config = dict(
    n_layer=14,
    d_model=256,
    n_head=12,
    n_kv_head=1,
    head_dim=32,
    d_mlp=1024,
    vocab_size=8192,
    activation='gelu',
    norm='layernorm',
    norm_place='pre',
    norm_eps=1e-06,
    positions='rope',
    rope_base=10000.0,
    rope_fraction=1.0,
    qk_norm=False,
    attn_scale=0.177,
    bias='none',
    tie_embeddings=True,
    parallel_block=True,
    init='normal',
    init_std_qkv=0.0318,
    init_std_o=0.0,
    init_std_up=0.0318,
    init_std_down=0.0,
    init_mimetic=0.7,
    optimizer='muon_variant',
    lr=0.00364,
    lr_mult_o=4.0,
    beta1=0.95,
    lr_head=0.00615,
    grad_clip=1.0,
    warmup_steps=200,
    schedule='wsd',
    decay_fraction=0.559,
    decay_shape='linear',
    final_lr_fraction=0.05,
    batch_tokens=32768,
    seq_len=256,
    doc_mask=True,
    train_tokens=346500000,
    steps=10575,
    dataset='wikipedia_en',
)
MLP neurons of a small language model. Each row is named by its layer, matrix (down: output weights) and neuron, and shows model dimensions 0-95. Each number is 500 + 25 x the weight over its row's rms, rounded and kept within 0 to 999. Numbers have three digits each.
A block is one neuron, or neurons of one layer that tend to fire together. After each block is what it responds to, as a language model described it from the Wikipedia text at the highest values.

L7.down935:508500468529544484504466457515508509482538495516473517475508535484471515494506502493519496488509487504511516510496496507517461521506487467457498513557499505548435497530495497521486531501516476516493483497473495487500505511557480530473496485533486476439520517532474513446551502467533491461
Name-completing word pieces. Final subword pieces that complete a person's first name or surname split into several tokens, e.g. Sher-win, Patric-ia, Cunning-ham, Ral-ph.

L9.down43:479525507490495514478489485512494478542461523532498462503488499522500484489528487469531492485482484445504545485520510503448517479512480528539568452469452476524487479508541510483506525499447486523507512527510495534507508512484499518526516520494508504490550491506489485520531512510512515467
L9.down66:494505484541485511515473503491505554491495532512545481467490510528538520522484518487513479536484507458509484465516487486487512465528506504551491515465528517463531537532498491491503508477503475511482507520534549505525469538532498491488509484481498486494489502436541507492516522482499478506
L9.down70:462506456498500498490509521484524516517545444471485501466543486464508510487523531476516469489469492490553494510549512500491444488514518532496470537507554502533457499439464467509488492489510540523483535479472514467501520472500473515525489465523482485498523495495503490500536532487508509517
L9.down103:476477482471528524486468482507462512495465542495490478508515480505524530551489499534520475490538488499472515493497529495507482492487519548507530528472510468548486514488536504501504482479487474555493548517493523557534497534518507507526461495473532504525493526505488501512507487512505504502
L9.down243:524482499541517499495464504519476551528498525535487519482495465491497499488522504503506467435455512501513489511532495502463478513484509537487521497541485509497465507523508533501534492543503493510488493469477501501531506507502495538493490516518482481516485467480451504475515476503499546478
L9.down345:497520582487503489523496474474473471501506486519533534491485505503489487505534513500516514507454488482511500519529497481451471498499525471497528493503535528498547520508491464512500510495500520486544448482477500480516534473483522519505520465543531489491473474492497474468499445492496455493
L9.down540:499534498464534460465501505504490483512513480524522483507483475480496481479483504527503495493504487506487504497490510475464538515519492490522455451499545483523493522503497494479514515511516499505505470538542498493514502491518458484569482485527535515482556505496515498520542437518532511530
L9.down562:504512497485510473489519507532566485518489484514476520480481496496507505473510496493470501513486464484494494503521498465532469527431491508528507546495508514551505481512509492540507517491546532485536493485510489510474523497527510517496472438492479507495490469499512492501495513449518489520
L9.down599:561476469527470506508483485513495521514504499513515502486518497528497488544477523542510526480527515480494501554530483494508480490511537514483482495514550485516508515512491475498480491489490534520492510485518459497498473496512515534483480489455517566492501497528522519514493475501493542515
L9.down678:498441528475478460514513456497512508453495485529537490508507493475501507505455529488466539511541517510457486462461509475502474520521548546500500483529493512459505542519525514522489559528524503473488489498483468472455504526472518520539485503457510471471524510498452478486522479536548495532
L9.down684:528484543484516517512482473509462499482517507486500492542537497510503525504491487521504511510508498481488527487505466459438535519518463498506516474501517493502471525517476477499440526503465529494526502520480516454506562543496507540517452509468491510506517525469519537472465515534495479516
L9.down729:473499518481484483575500479531514521509496534484474510510498478485526504537480494505491500481518509487480476502522475530487465489542504485492509504501489528481410462546490518508518529477512531458512515504543493513465484473509505482502509488514485518474522496502530512550514489459474502516
L9.down833:502524517478516536513439496539441497473460500529565489506516534501494454479479517510477524466454519531502519500494532475496507467528453507481494483507496515532459482504467470507517478515445507520507496503485525465525492483488495486534538504527509523445534481497493464491511498511488480480
L9.down839:485479543477503523499496474472478521498452460488533544542510486501494504444518509510513477543473553507511491541495504459519488515503497533488511526482537486410513477538510481530509517487541495471502509486522510504543485523506499504535500525503511465480506549494486505535522506492514479506
L9.down899:525535494517527510523478513510485491505466512498502505549556493529546528489562474503559501495483514470520478474511452453486456551475470499513535498533526458527467499520479534515522468528524487481487495484478521475568515489515497506507484464499488517507527481473470501492512540508539483462
L9.down959:513508498508500503448530496493462492517494508513524481505508528502491497543500496488512528503554570498517519493512484511478516527494471506460439529485497484514475492471496512518482480465495525486508499486507460515487517499510499539537473440516494513492527503440486480537467509522502484518
Repeated proper-name fragments. Middle or final word pieces of proper names already seen earlier in the text, e.g. Lun-s-ford, Ell-er-by, Pomp-ey, Narragans-ett.

L7.down347:476518506494534486513508471502539477515498491459466481408509484520541470523475510514465443488469530497531476476495479466484504493509517484511454512476503550485532453478449498492511490497526507510538491534535471543494471516489479465466465520483480537529541532478490509465505533462484496520
Transitive verbs awaiting objects. Main verbs, often the final piece of a split word, right after "to" or a subject, before their object: understand, tell, teach, see.

L11.down363:505508489438518496526541481499498497487504494527488502474458514481525511463516511511480479481479485564534485508512544543496479495480478455493498523492520487463504467462471483505486505509555481476480530494468467467515494481551494480457534513480486481493528558548495465543473528487516522531
L11.down368:488529502552498537477452494518510471529531489477486525483467507503507509493491498521479509513500499507506486530469517460509526481490493508494467499512505480485528509486491455470479491528517434491538482479513474468534534499529471509530488482519499502523491486520467502528476500473465516527
L11.down711:497485534499492472510472513479499485488493502487477518467489507506471517509504478533494509483505512484520515516461535492514532479450511519527476525504500477463488476495467476493478525492516482489546499524468485478516536488529481529520475455519494487524520467489461460500478506479481515524
L11.down820:482466461498517489554496457511497508491542515565494461506514476510527514504543491493537466498520480482550533483506505476486501526500550482528474526522490525486490511513478505509513494470466550540476522501490466504502478519469485517477498501501523479529512486489515500505466513468496492530
Separator before a name. Commas, table pipes, dashes and "of" placed just before a person's name, as in lists, election tables (Conservative | Daniel Hill) and "two sons, Lawrence".

L9.down3:509505468492511468498498458529479498488449533494466450493482479532496523506485493558516484498460457499512476499469499515579499547523540505492504480488530481546501487471528499484505471525498509521527499503515520461474459482512502445502499502487495483454475523485468518497522490520508560500
L9.down23:500471436490504485486496494515500499490510489506480519549473473499510468533526481474496538529541529523501509499493510501528516528484543496492522511507498533529516512515512474515549492497492508471500490558539444508531449501440462499500505509521508490450516491557443512484529490498503460486
L9.down155:468497507536549473505551509510497492521526501503496457494469536474501464478477513518472451533519498517520515526463475476517501464492492494481520508496474491478476485528499523527518520515475513498497510498534502516476521508513491447544481498494518486478511508516516494514445463526491494473
L9.down226:487519495454528471520487509492522494503505501519504487519471500478483493483529500457541544483538488484503520495512536462479463529491470495490534528501484524479512486519472519493530492455511512509512502498521470498497505498512580509472519515501482517533456511520496477557521516503493511517
L9.down297:516470483488469525512538541491509475469493500539500536488514520501457491455536505540479511497542532488502493536516481490506502500541444492521491495483502487498474484481586478506474500514508461494477443552552534485529476514532514513482515500462458501468476495517539490454524469497473518512
L9.down320:509495494470499495526502505531537523510508497490495512525509502523475513513473514511517508545519489537468491547485516444494467550478512516509488501575442511503511528472498512493533498491494491490492471457471495515507502490550511516514482536489506473488503465506488483501481524448506450478
L9.down406:484521502495500478497532518516505506553511517506486491507530500500500488462477497517544518506509523517538517476459471496477559504513497462503498517492530480510489539512496525488481511473459435487538532497507493525486498530525543518513490504533514476469516502462515517454509478519486472470
L9.down419:525527512504525505530547527488460519484525522500484508476493511501478501497507506488515470499500502489462493488526542508504488498496547546507466524501474500493497537501494494475507489535540518498502504499524459452545482502492536513494514550502462486482506531499500469504477522494467496479
L9.down516:512469516471497485487540501531497493524505503472526499447487448534479502536556508529505522519455477485477523511504538494523466482530482503524483505439505489518483501525521486482470528508516502494518538496512500477496477518448546527474488479501516514505438536494519496501485478536547495485
L9.down606:553519491508470483480516477490517542477512466499480456522479517486443460540468512499497465466508484513488474548450484560473498507509509481510479517530498525465481521536498517492500483539527519507478452482543504501521518482504461466438481516520545492504475497506504489472498484487527533538
L9.down624:522508551443480443497509542483434465505486482512488481498497494493474501504495509552502519516484516479471565491511484509469527494471486499472494487490528490520496513481517515516482550485536517507502489479520508492452506543531522465510463490487471533485467444486471458527470454482480512480
L9.down651:518479489471518516457470520476518459498496528520537505526508515487521503535546473487519506471530554486518498496491492514458492484491545498485489533508488511489511523432532444547524533496522470505431513465484528524469457507485447516504495466514498488480504483488480519532494520507521515497
L9.down775:451487512464507539451523515464480540495525517545491490503525541453489512496492507572487463528499498533514538535487490501474523509493483475532506460512471501539521483475529486501507496520508512550512492482515447505526518500508486528505490482504429529545483513519503484492497484526529498511
L9.down797:462530502499485544484497538489556458528520464528462489465535502484463477528517500505519538464518502559515493533462470507521470469495535499509467490461519517497494498505500482463539489545462512467472469537490471498498517529530526563522497497502505523571476530476511518547543471461467511533
L9.down844:489460476488497516475503484535544469527477510512496481483467471486481489541497520503509529475524516483526546536493488545426503511474490469448462463517484494500525491489532523505519492503458547471487453506513512464505481478481492461530515490481492511516482493468553520516569489481475511529
L9.down897:535495523517498525524508492516523533520468538499488504497523498508480499509490481458521475454511497534522505498454499489529489479493490513526502508548508534502468485488520507488520466521490476512516424517515453488528512519468523544557497442466495500507498518498497464462503498492506521492
Hyphens, pipes and open brackets. Joining or separating punctuation before the next piece: hyphens inside compounds (anti-viral, computer-aided), table pipes before numbers, opening parentheses and quotes.

L7.down435:527514459512520536475486463508486494499503493542470541532515525489508464491499514458535443498490524495485512521521514476488470509563502510506510529471490472469496526479470513493520445539475526476519491523479493506546474480501455537471507465503492477473465468531488474544490460501473476506
Clause-ending punctuation and conjunctions. Punctuation or conjunctions (period, comma, and, or, as) ending a clause, often fused with the last word piece, as in "man|or.", "Khuras|an.", "War and".

L7.down947:512495499495494508467474478526557529519496539525449504473481513452535482511533502480475490485513545507488506506471535531512480537526499513540499502519534527513498501521503548482486549487531471525540490522477502495480495526490496479489476471537494456520516463506502480489495480537519479517
Title or kinship before name. Fires on the word ending a title, rank, role or kinship term that comes just before a person's name, such as cousin, Admiral, Brigadier, wife, and on first-name pieces like Se-an.

L7.down159:469501455482523505516470535478505516555536474477493540463467527471504489510480498511520510518495544460518487487531472505539526461544521490524468497530501498478546523519500532505525511487484437499500495469521494555494465506538538497486520444472535513453481522498537498469491511514497496489
Compound word continuation. Hyphens and the first piece after a prefix or modifier inside a compound, as in anti-Nazi, non-NCAA, mixed-use, low-ranking; also first pieces of words after adjectives.

L9.down36:508493510498487490442513480482531468481501507501486469497565523482549490468526518481472508470501547525478500461465528534454518483516514449514489506497524504490530517511450506525472546499472480525476492504536481512448510509522523522488501499507504467506473476456521492469515494505484484508
L9.down159:502483463493530494507481494493521489516457508529495519492518491544519505486473479541530526520474517487496457535496475495527473478560452458481537448493503508507457470476547460492499512524490525509503460500508474533519533524531489502503517500554483480491528496446555537481510516479471438517
L9.down322:522454469504478501482484501493493490498445545522526509488471468501481501491512487511464519526501509491503487456480494497498532459515479481456552458495484489501493511484489548490527530483505497471496503545524488503528520479526472480513492498571539507483542512473544511493498494549500487434
L9.down331:513517485553508474491531493512497503489492464497505513445540478537478463483505488480519467505519489481482492500459506526512497521481531478496545542464460468535534518531486486463498505501504462506518481472479513505516504492546466539496504499502545505538459490475508506479495535529470506520
L9.down462:504519494443549439486571500464523469479475496490471494531505488495469503518556508516536520470524471522515547506569508563504504492477550526441465492500547487500488475495479482477502490491512524505495510482495522510483493495499512487458470508525471492493541496501525481506473469487462488527
L9.down542:533532511492469494541460471497475446473497492504524521500528523457494496494479489509543489516506510504493500446496504487525501512518494518528492442461483485501480533506545524532529465521534502481557523528501510524494534476523526531530488456478492496462510500466527515442514518499466484466
L9.down630:508537522527453494530508532501514506477505527439439457540500471487491522481534480508513525474468534516475510500483457523513464479505547516541488514523535518461516481474504521504469473537537501526492465510468474510535495454505475493510474488517469501482508499488476467498481551488574511492
L9.down744:471492523449516489501517513509507505488512496530485489517437494491502515522476473516498517502527508456485497482454513494510510536536501491491515488489476503461506512494507522481561519505495511508474500526525440519529504496511499519509515479477471512515499513471463531514521500483480498499
L9.down806:493545496523511497513462497574458500536530522520523485551513461501502537494468506519486485496490536522525475490524465474491510441508498547542530509498517470488465481514493496482530484485520477535480489508532482461518485517490498514482537502487487458488504500455524455505531547526509518515
L9.down838:514535474493510531488482454485535519483491541510491487484507501520529502472463516459514450476503505495508480486475519474486488514511473526471608473525520493547532466476486480503493464499490505494509486490503510501548520533487498488506511509482512489536517554495530495470476517458467486511
L9.down850:539512450505469539473483530502501468486527522487525489476509480491465490556500516439533542492503504487535499459518463506515540503484498506492495505513498522519509477513484488497536491529451519497513505503486471506532468507448533499528492514513514496548488533501488480457463489487529486517
L9.down868:448472555481516470497481476477456554478501511471486549536501488508498510512538531527527547505469503486487492507496496468493483506443507579477541531523485474477511484475522486538487493504487471476472518490492473512543480511484462527515509488490483466521440498515490493472520469510507504510
L9.down904:524483508447526505534513503566529491509488526487500522476536473498494509486516461476507532533523519493453516520474492494509538516532467533514492499500550510521529524549505494534500516503468502501483471505502462502515515460469464520470470442489503501533510510507534489515503516513500529517
L9.down924:477517516545528482511546485452521464494484517458507558516548472542487487523517473496498445508463491496483480455486503473504456515478548527510483521502514473508475500513464500531467502523495555495500539496483522504486507541476482509505556501496497497558477507490503484483533474545470500499
L9.down963:517520483490469513496484495517525557514493532488499516478456478538496498520462489492472537454462530520516471500477518481468479481501527525494509451485501533453467491521511523510497459481484494540513494504485458503523486514512482530513508481539503516475508459488469494514489510546531476496
L9.down982:512535449528513503494508468533506502531514556560473558486445482521503466493484488518494516523497484522490503507503511502485480500507474517514482537519480491440434508513516505511498504527545491496508467524493474520535476536530482482486527520522518463544479473536493493474503497474495508475
Repeated name endings. Final word pieces completing a multi-token proper name that already appeared earlier in the text, such as Vitth-al, Las Piñ-as, Rand-le, Lake Wyass-up.

L11.down488:504479544510531452506476544450450502484549475502528565535517507483531474508502495478514470505515496527475501507479481500505527495497507520488502509478506474486514516523501559493464489513539581487503493497510503512548520473559512524460501504464496515487520516497531499516494462479500505494
L11.down522:525481524535540482509498469514499502517460544512507476512487508510522474507525495515511484538475512490503463467548515488492483470538498501517539452517514495493506457514520477533493532534499488517505426509488520505513523531550496494489522571524487496496488456459493531511540508482496466484
L11.down837:510518491473501458535512507484473473488519515492503514490507523491473519521489549484534498511527552507539475495529559467470495474494519428496497503459514475435526465494470524515494527529455497520508532513473490501503503482480514495486550506530504518479477459519448503482496503494500484493
L11.down851:490506455497490521478504534475465506525469509463491487563515460467485487514516503491513507482494513516507503513512507493494508503489492487503509528492481460583535577456516495534547476484530494492466510481508484485500525489510474507495549494532495496481497533509504468524489495490494527485
Word-final suffix pieces. Final word-piece completing a multi-token noun, often a plural ending like -airs, -aces, -ions, -ments, -ures, or a name ending like Alf-ie, Pomp-ey.

L11.down181:511511525483504445498496478482478534506504551512512471463468437514497446497471520516465514484517515481508471478494576469513519499511536471482542486508501498464426483527492457491498510540517474543522507495502550547484464493493456496464523533502474492463492523497464511477498534504535508502
L11.down199:533530497476493468524468512506504529481496505550504453500507478526532495494505515497483523482526506512464519517517516477475582481507466528548522495553498522505500478492525515495496525482481517517465498524466515465496501510517478496485486498501490541526474521524461488475442518456593506545
L11.down543:529466522512463519500505481464494488533449555547529516528525483498487458535486473535492471480522488501523479533499496482507483453459471505477509530476467541497471472526533506489534477508488537507502511518510508515462510507500476487470489520501493567504509463505468499505485469494516502542
L11.down788:497486493507483520534492483514479521512522550526476553481490513539514498527496512473499503482546467483490515490477530503475505512499505465477522537463487487526459482509533514502504484519481513493545510537515519511544532496473489497474485529474491483536522518481459508522463518484491521506
First names in name lists. The final token of a person's given name, whole or as a word ending, just before the surname in lists and tables: Paul, Em-ma, Christ-ine.

L11.down235:496527488489468479547519487488534528543493495482529507514513544530513515471537485475501522491461470495497479475485470520466505494550497462479446516504464497511482465513514474471498551477483547496491541468512547508484498453529495491500477495499511518510521489509502475515454467526537487466
L11.down500:533490487492473530494512492485493523513478483465517474474499530481503547508481509505545463479448519535501473474549523536481447469485514470479535481516468525489509488489486501494514492477520492500506531476540489482484518520485479469500513520485473448515459547485524470505486537504554511490
L11.down654:538468497461512472491503514466521497484525492461481527507489474489503515507510535499522527513500493486467511519560553471487510516515530506491500495524465499490422473528506529414472491482516500466498533496507474523539515510518488521468525492510502468506460526520521541507504463469487500526
L11.down773:537480508480462501533538498484514523521518516497495458515465507480507511507511503519486448520456496467522539543514500460510547465517510472486522519508494509531508445515505518510480499489492506532500472564518514496458494489442457475497496516494508477480499484496499485501488520522483535481
Mid-word pieces of rare names. Early or middle word pieces inside rare multi-token names and terms where the rest is predictable, e.g. Las P(iñas), Platy-cer(ium), pod-z(olic), Nw-ach(ukwu).

L11.down135:473520509542486488448469467519457527511527501468465500551506517471490513470520502503515465496494478487488505523528526519512508493474495529516479549515554477548482479489462446485413488492490537514494528484504520503476512498536502499493484469477519471509510505522502492533462498512520489506
L11.down221:527497478492490478514465489542476486532513452475512450490491480466499486535495475550450502549542515493495496503483483453523475523492507473491510503463510491515500524470473480504500528469478503524504495570466498547478518513474504493498493493528523488490472486504485473486529488513544507509
L11.down282:496555550492524551496512540515533526507532512501523500482532531511531505503499516473503523458501490503483497455513501529426495542497522534469535527435500481525531505458518491521511522503461507482442476494480503474508508504464505465499509514548518493500516469492491472486534469508433534477
L11.down364:527514447498539519504497482467525506506496522498484517505493516506493459451478495503467541518528496511509515477472479501487477481470532506498506444489507492474498515538467542494483499520526501533499427515508517480480498486497496467442455490509482495561523524526491493446469507527494465423
Word-start fragments. Opening pieces of words split into several tokens, especially "al", "f", and "turn" before a continuation, as in f|alls, al|ive, turn|ed out.

L9.down8:501514515462520523530520462543486514517490484518457541433487509537503502506509530464509500480520542496489502516472535469466486526524486468490500496486522489491449495551506472473460488446473494487519474513464473504506516509537533506499521510515471499521496488530495480495483472467490534485
L9.down106:460488487508500514479478483500496527527498534470481516497491525518507476462473517456511529465509524466490489490468510489506541513511501490520504489451491495520523485482486508489542471501493518504483520516489484525499498539466504508510493509489533574513489464507517454505454449489489522521
L9.down119:505489498491502476541492520486499549473554503504491495498478503511500497500514494531497514453495519473542484506499531529482543511496488493543511528470518483485475506466485512539497521491503513528475484508457492465500521493519487533525529477503511471484508495489444503536480505479523472525
L9.down122:506466470518532499481502528516538511502513518542512491479530512471503521503490481521462476506501520489509458523490521515512528531546554495500505499542520515527476490524520491461519495471499523510483472499484525511482441463525503500512463519516493461515463469475530550504500558551528511477
L9.down130:465520522447512518516456523487499491502486494520496508519528505539533499524445508521499485473469519497484501496483506527498510541518484478441508497503490507485462518450484480508491470464499518512492531510550486537526506474516468519537538524499474522474480487474475475508478490480496491468
L9.down326:446468498495520522487481499498462483521502468471496509551485510517499499542467487522553482549472466465480465506502479508514558520518515494507535550482518503496494510464513491509525475491520516499496515492484509500501494522519484518480528483500486503504470461446489539455448510516481474534
L9.down343:498539496552520501532462513551480497474530469475491462492434548485514502520467490495488502496544494543534521483483500534481475492508482511539472512516490519476481486500498517507507502443485532476468500543487493535478518478546500531528475517509487493552455477488529516547466478511496531543
L9.down505:488478509496509506456492492506483518522488472486502464526575479527517505472453465490526480529484487518513501501488557493515535510482471509495530501496495484467527480506477459515486507505508484508542501498516496468488505441448515487539481473526469509496502536514520538497526512491490456503
L9.down551:523524470536490468512504477516502531506503448479502504494528524510484501533497490463495466507475480554465501464484507494514483487456495482496471483540484515490438516523498526537489516456500491513455539529452514508495536488495502519495523509514509494433533483484538486476535504521506504474
L9.down581:465506480506521514503470490527492510492532428522502504469500472493467504514482514470440477482518509498481477480500516495493526461541486523505520508490518536503509493527471500511534529517539518508437444502536479486504473492495487478529488429511513470533530520485457508545489503471522473491
L9.down669:493506513490503470561492460515484527472487474545507481457484483496480451502466485512477520491520533492514475537516549520490490478447522486535483531494520533486526490494494484481523518464473483483501521544447468520525470501489497539529471502499522500476458482506477503533472480520478471493
L9.down795:515518527501505498455494520500526448478480511475501508480462511505528505529555509483490550474505525483488480480511474525499492489497511490479497489458492483558541478497525499490556515496495445505489489515525504517510533519456501481492486554468475487478499498469480520519470465546524548541
L9.down861:485494532496548506493474483491497463528540526489513432518510496497518506490507493507530496463508515499475486533495480521479513480516470469524499503478504445492504521464542456507489486492480529466510482497488492500486533473498555489488480535495485498499498499505513496515433507519532475513
L9.down878:547543512468480538533556490516492482488526498530550483475468545503489512520501503473473481505515492474523485508497470495495464541473484501521503547481491494513491517504476494472503497467526516488562519527535505493466464462484511475507462497501525527494511496461534483496481524454513471512
L9.down882:485531465489523481462490507493518515451539526450482520473470499506489502460503511501501532492457530483502499517464445507472557483498465469523514503510494492510488483506509473462508568515450526494507497491496505486528506550510481493503522479486520500496506455513482503478499541524523497515
L9.down1011:541487510523531462525568492488506529517536469495507492507501485527482473473513502505523494484497491461510452488532522477534511529547498513521518512493486501485470506561496535540482551516467512487506545501512538474459527485476504488513516469521488529476483499544465507485477520504503487483
Row-ending list separators. Table pipe separators closing the last cell of a row, usually after a number (e.g. "| 0 |", "2.56% |"), plus commas between items in prose lists.

L9.down59:537524467510538464544522502458541484473495522512495516498509516480506491497478473541487498481522516486533488497494535478461512505557509484473491458495517463558548498538514471458495509485528509501481521525513516515493469505490505524495535516526459461526510504495494516522513492470510529504
L9.down91:520543482480499520512503486482480528503536501476423525510486499530524491511481490513528490522487533548502489464466517485469470522505482506502512474515455490515540529477515518485553490494518471468512528553504516466512525483475485506478471451469531484523486510504490502461515491519501488521
L9.down214:505507476523506453473479528509511519502489517523518493475492505508449484512489468482454497475515503532506479499533494464493509479489506543483485515556504477485484488487506487516519484540481496481504505486467473490472526506508499500483521539536521500535477486529447515514494525500501520513
L9.down221:520524483546513510486533441517503469531448507513507502473510485525486477512501514496481488482490495470498516531530473506517475528540520505470480468504468515553529494497526512489489486550542503497475531511520471527506514495509487518463512482507460509527551504468540488502508486506488509535
L9.down250:487496483578489513514498485524482491555544518503519502524502495475503451502488514487527519462503541510534501491518523526505524502498494490493469477470510494496521521448439480438515501471497502486472485464499491512476528555478500475490492517459490461490509508453517484506500494517529490478
L9.down417:494472444495499505542477494521466510480520516530476459519531522500504515462508505511543481523479523529497489499483458505560533504471549548482466479508497462469492516470507462532510481481450506504497512518499456514494512510509499529477500524508527491538480503489519519492497484538474521510
L9.down420:440475494507445525513520455530498487476536583493473483548522456491553500524524517535485460467542488497476448495515504531511475478529529494477531483488527486502487509516542527483538514465490486496525503528531520509495546521502507523512490458488499487488493493495518475519517473515530480507
L9.down484:526478467501480478496517538474476538530512490490524514525522482524446471513491487469493525501489504571478545515505482494487529485454486474508502534539521497507515527457464518525499512509484483496498513496449475508517507522495482489457502475492468513509524461514527539468526472468520500492
L9.down511:503457535497458463527541505490525474521460547500467522481511492493520500512495498523547476520502491504536531469511510455486502479486543473515497496458517522512509519491507495492484503491489477487523551491467513506505502537504512504444487548495537524451486519505530504517498445495478479483
L9.down565:545490468503507543490482512506507427487508551554521503511484507497527507505457483488501470502438499541466502512505568506483502489472472487494529504446472462514466473457500463522506527514454514475507546480488485473489525505503528547496491468531467464520515445505484500538502557478478510494
L9.down574:467527501475522527498482487531527505488542513476477455505469536517471487512501505534479494514496469488479497491515535476500519557496476504573515504526510498542487494493434477508476524503481507513468500477521468460486504504516524513534481508471492520504507491482545497478512525495518519489
L9.down580:496532498494499521527459503499507472525512512500485468500491534504483527523513457525529503539523455454488493569542496572483481497489445506520526523518488502513510531465475482531530466502522523488506497527520505507460542495516520466506525487504450449525504514518516488501509483459522477453
L9.down686:515520485489492524513503487489539500452480526503535459518498432486509492502499514516494480490542508518479486533484454452530478496494511505489513478531498471553465480516513502481509502532503506510514475485495548491479493531460485501504518473540486502522487502475502516447533524506518510513
L9.down723:500505503444505512527510478470499464549537502533529545519513484512570545534501510531497504520508519500529514485497504472485543483499520484467528520486463502510526490498506483472476504507502494503505483485505500540501544497457497498521526550485479516556478493535512485478521462477515518515
L9.down871:524486508509475509507501537517446458504522461510487487496477504503507488514509493509506504530469519489493504536480472491498485515497572560529485536507511512511498491492497510481496550449521531503492475523503510522489472504492521503527504534542496514507486526444524481446569484513451520494
L9.down936:491514531506478491472539498518510484537501539487495484542522475468509488476547459504540471499483478510470511462521491510468462536497554491529491511472517472465490509502495477501496480488511502532470539453519526517507530502531540523479517520496506512525521507498480513495498476477513497494
Before a person's name. Tokens just before or at the start of a person's full name, mainly table separators after a party, score or country, e.g. "Conservative |", "writer Al", "Commander Is".

L9.down9:503485511507495526472513495482529505498513536545546507482490484462532501512522480541494467565483490507504487493479517500490554506488497505480491547479488514501532475534490530489530467472475522507512518493548485526483460512476530504490525479493514499474482532501473558509497487519506519523
L9.down138:526529499479530514500530510496483510481502487485478508521491480496498526478519491510471506506472493514466483523504529484474496543458485489525521509528500480480482480536520531477483518478525510519496492540523540477521458531546494485535483536489468497489508455506473510492547504558497494512
L9.down241:497531471522517517446478462523527528535476506504493511526466539469521471532475499482484479425492513548522513525499509522512542496469471491510474483515522552500481510513504488491528518515506512503516428441473487465500507508537502500531520507471483493514496511464516508500476495478523499474
L9.down256:540496471500480526492466486460507425521497523508508431525486529465494536473504481519475496563551496466515491516474472517499510449498489498553507486523503471475497469460466489459506522490513490478491483500494499490492514494505523501524494498505520492461507536550514531496492512477559453496
L9.down340:466497485484494480491526468542561521493514460520501497506480513540556542511494476478477474514522488493537491512493485505487498536503489505470522524506466514505456484491485471534490514509531502480498513482477495468481539499486474495457516525511490495483469501534493488496498489521518535545
L9.down399:493504512479527538527523477500499486514471515483515529468520473509476490535480560515533491495555542462484480470503494466467474489516502486459523509510449479487524491482497469486460506530547499496505518546514457513454493527479533502508496491507513552470494516511516487511531478509529514481
L9.down483:504480493504480497491506480580493546498535491515490482502476494536485508485482461460446522469485519510525499492494497530534481475476504498510509523499513472462470497503456503479492491496519510527447483475513533513517488522500512512486488463491494492487463493533585534493540528496511462455
L9.down537:551506535516472554499480495526474511485511463486506544522489504479514470503461508517512549471482543496510486507445539452498502492496492509516469513463515519551472501518516508528510475499501510497455485519506488442485466514483572474546524464475502492489479501481471502539478535480486516458
L9.down622:482463524483510474488478495547532483513566500522537471479486524547513444500463473488492462507530550485468524460481504477460499498474519476508489537497508490507508541526465533439516484456522485518543546484529495483510489525520531515490510501509504482497544505514486489476488515528536476479
L9.down712:506540450520501507505490475461506495452514446492481503496498466522502503501475526462453479486481528502523510514498485517508496526477495469495503496492495506499487510511439484544509523561494486508497494502486485524477521514523494496510518462483494550485466535544518473511490500507532517544
L9.down771:496496509496490505489511470503525453469514514531505521464499528481525503540478505525536486532521479492496509489528491474506550506522519542474551527560501499482525517516481466551530494557515491496497533510490492542463496460455512464471487501482515488526524487479481509534509461517513523463
L9.down805:474507518535520484519488496459481510426475525530477478533507462543534540491531472516507527473491464511479513496474504515503539526458518504500538551525496506502473546505535506465468476494537516496539500453492468490506523482518440479495461508514488461452468509501509480523522523517518491487
L9.down816:532525496561500492503473488485552499488513517484455502459496489463482493491552506491482493521479536494486464517479521508511555517493486529519535474488494549478463496477492471444455546507515499513465489496504524496495489509507446529482483492518521482527448489515510482484492537504538524512
L9.down852:481502517446472467529505521543512472477477502504499435446522507507488505468484502472458495523491487531511484446476465514488504479532441528523537489510487551491490484496490464478494512499535462510488509497491506512499482498521526452531514504499508439494493481536481487491484518487524461500
L9.down895:450489481504526477551505451486478534534486519513470518459471504528508491516548479517533505464560525496525514530490475469483522490508464486474486486516467533518523490485547531466486482532500544509503483427473502481472540506504507491510494461501524491506533499528554484539506517496467501505
L9.down969:532490493475479463504537464445502469481512476511511530450505454468486491539468518568488465527515480510486480496510476507536514448537506497507488517544493468518520486490532452519505557475523502487488467515493503507491516507504485525468502519528483490483482507530511541483510498504488464484
Transitive verb endings. Main verbs, often the last piece of a split word, that take a direct object next: depr-ived, resc-ues, attrac-ts, plus making and leading.

L11.down98:530528464528531515483500469536524495510496530483474483511505541529473496478501522505459517482553449529500527466477516514464492515504501511504504473488483499485506491519494505447499461501465521481529523494564506543483521524503497541471470490463531548468549478504489498466501538435479510470
L11.down100:539494482477494474509513488512506484529515462462456475507507544478507472512491478529522506515504493517508486503446475513562495517497506485506499451523518489479466503474495511521532485498508504497512513512537455440506516526468507496531445473503533522446450516458535500542548489474498498487
L11.down158:529560493480492513546464528487503507512493490499529477507479525477482528509524489503529469548490469484491489515491531508533471513489489471480496504497469488450526459526501485495474465523532516524479462501522509504456484509519470544526538489454502522509524493497485470470478465510514502455
L11.down752:504460479497576514498449532532458484517483490499478503513499537504536523495534517548478550470529510495496525468455472515491545498491531531492521516498482471481498517479527523464505485490532530503500495492505465447511480519434505508533502523504488497483455481474507481502504441512508507502
Opening brackets, quotes, hyphens. Opening punctuation or prefixes that begin a new embedded span mid-sentence, chiefly open parentheses, opening quotation marks and hyphens, e.g. (2005), "cleanse, 11,000-man, re-establish.

L7.down284:507513501480503451508453475495507512521524506512501453489510508477454459498510512469493505542530491486478498469520488547501496544477476491517466488492493505520491495500491485474461491493498533460534530527505510487543487480490473494473490542467503451495496548519496516521482483537495537520
Word-final suffix pieces. Last subword piece that completes a word split into several tokens, usually a suffix such as -es, -er(s), -ation, -ion, -y (cours-es, accommod-ation, Buccane-ers).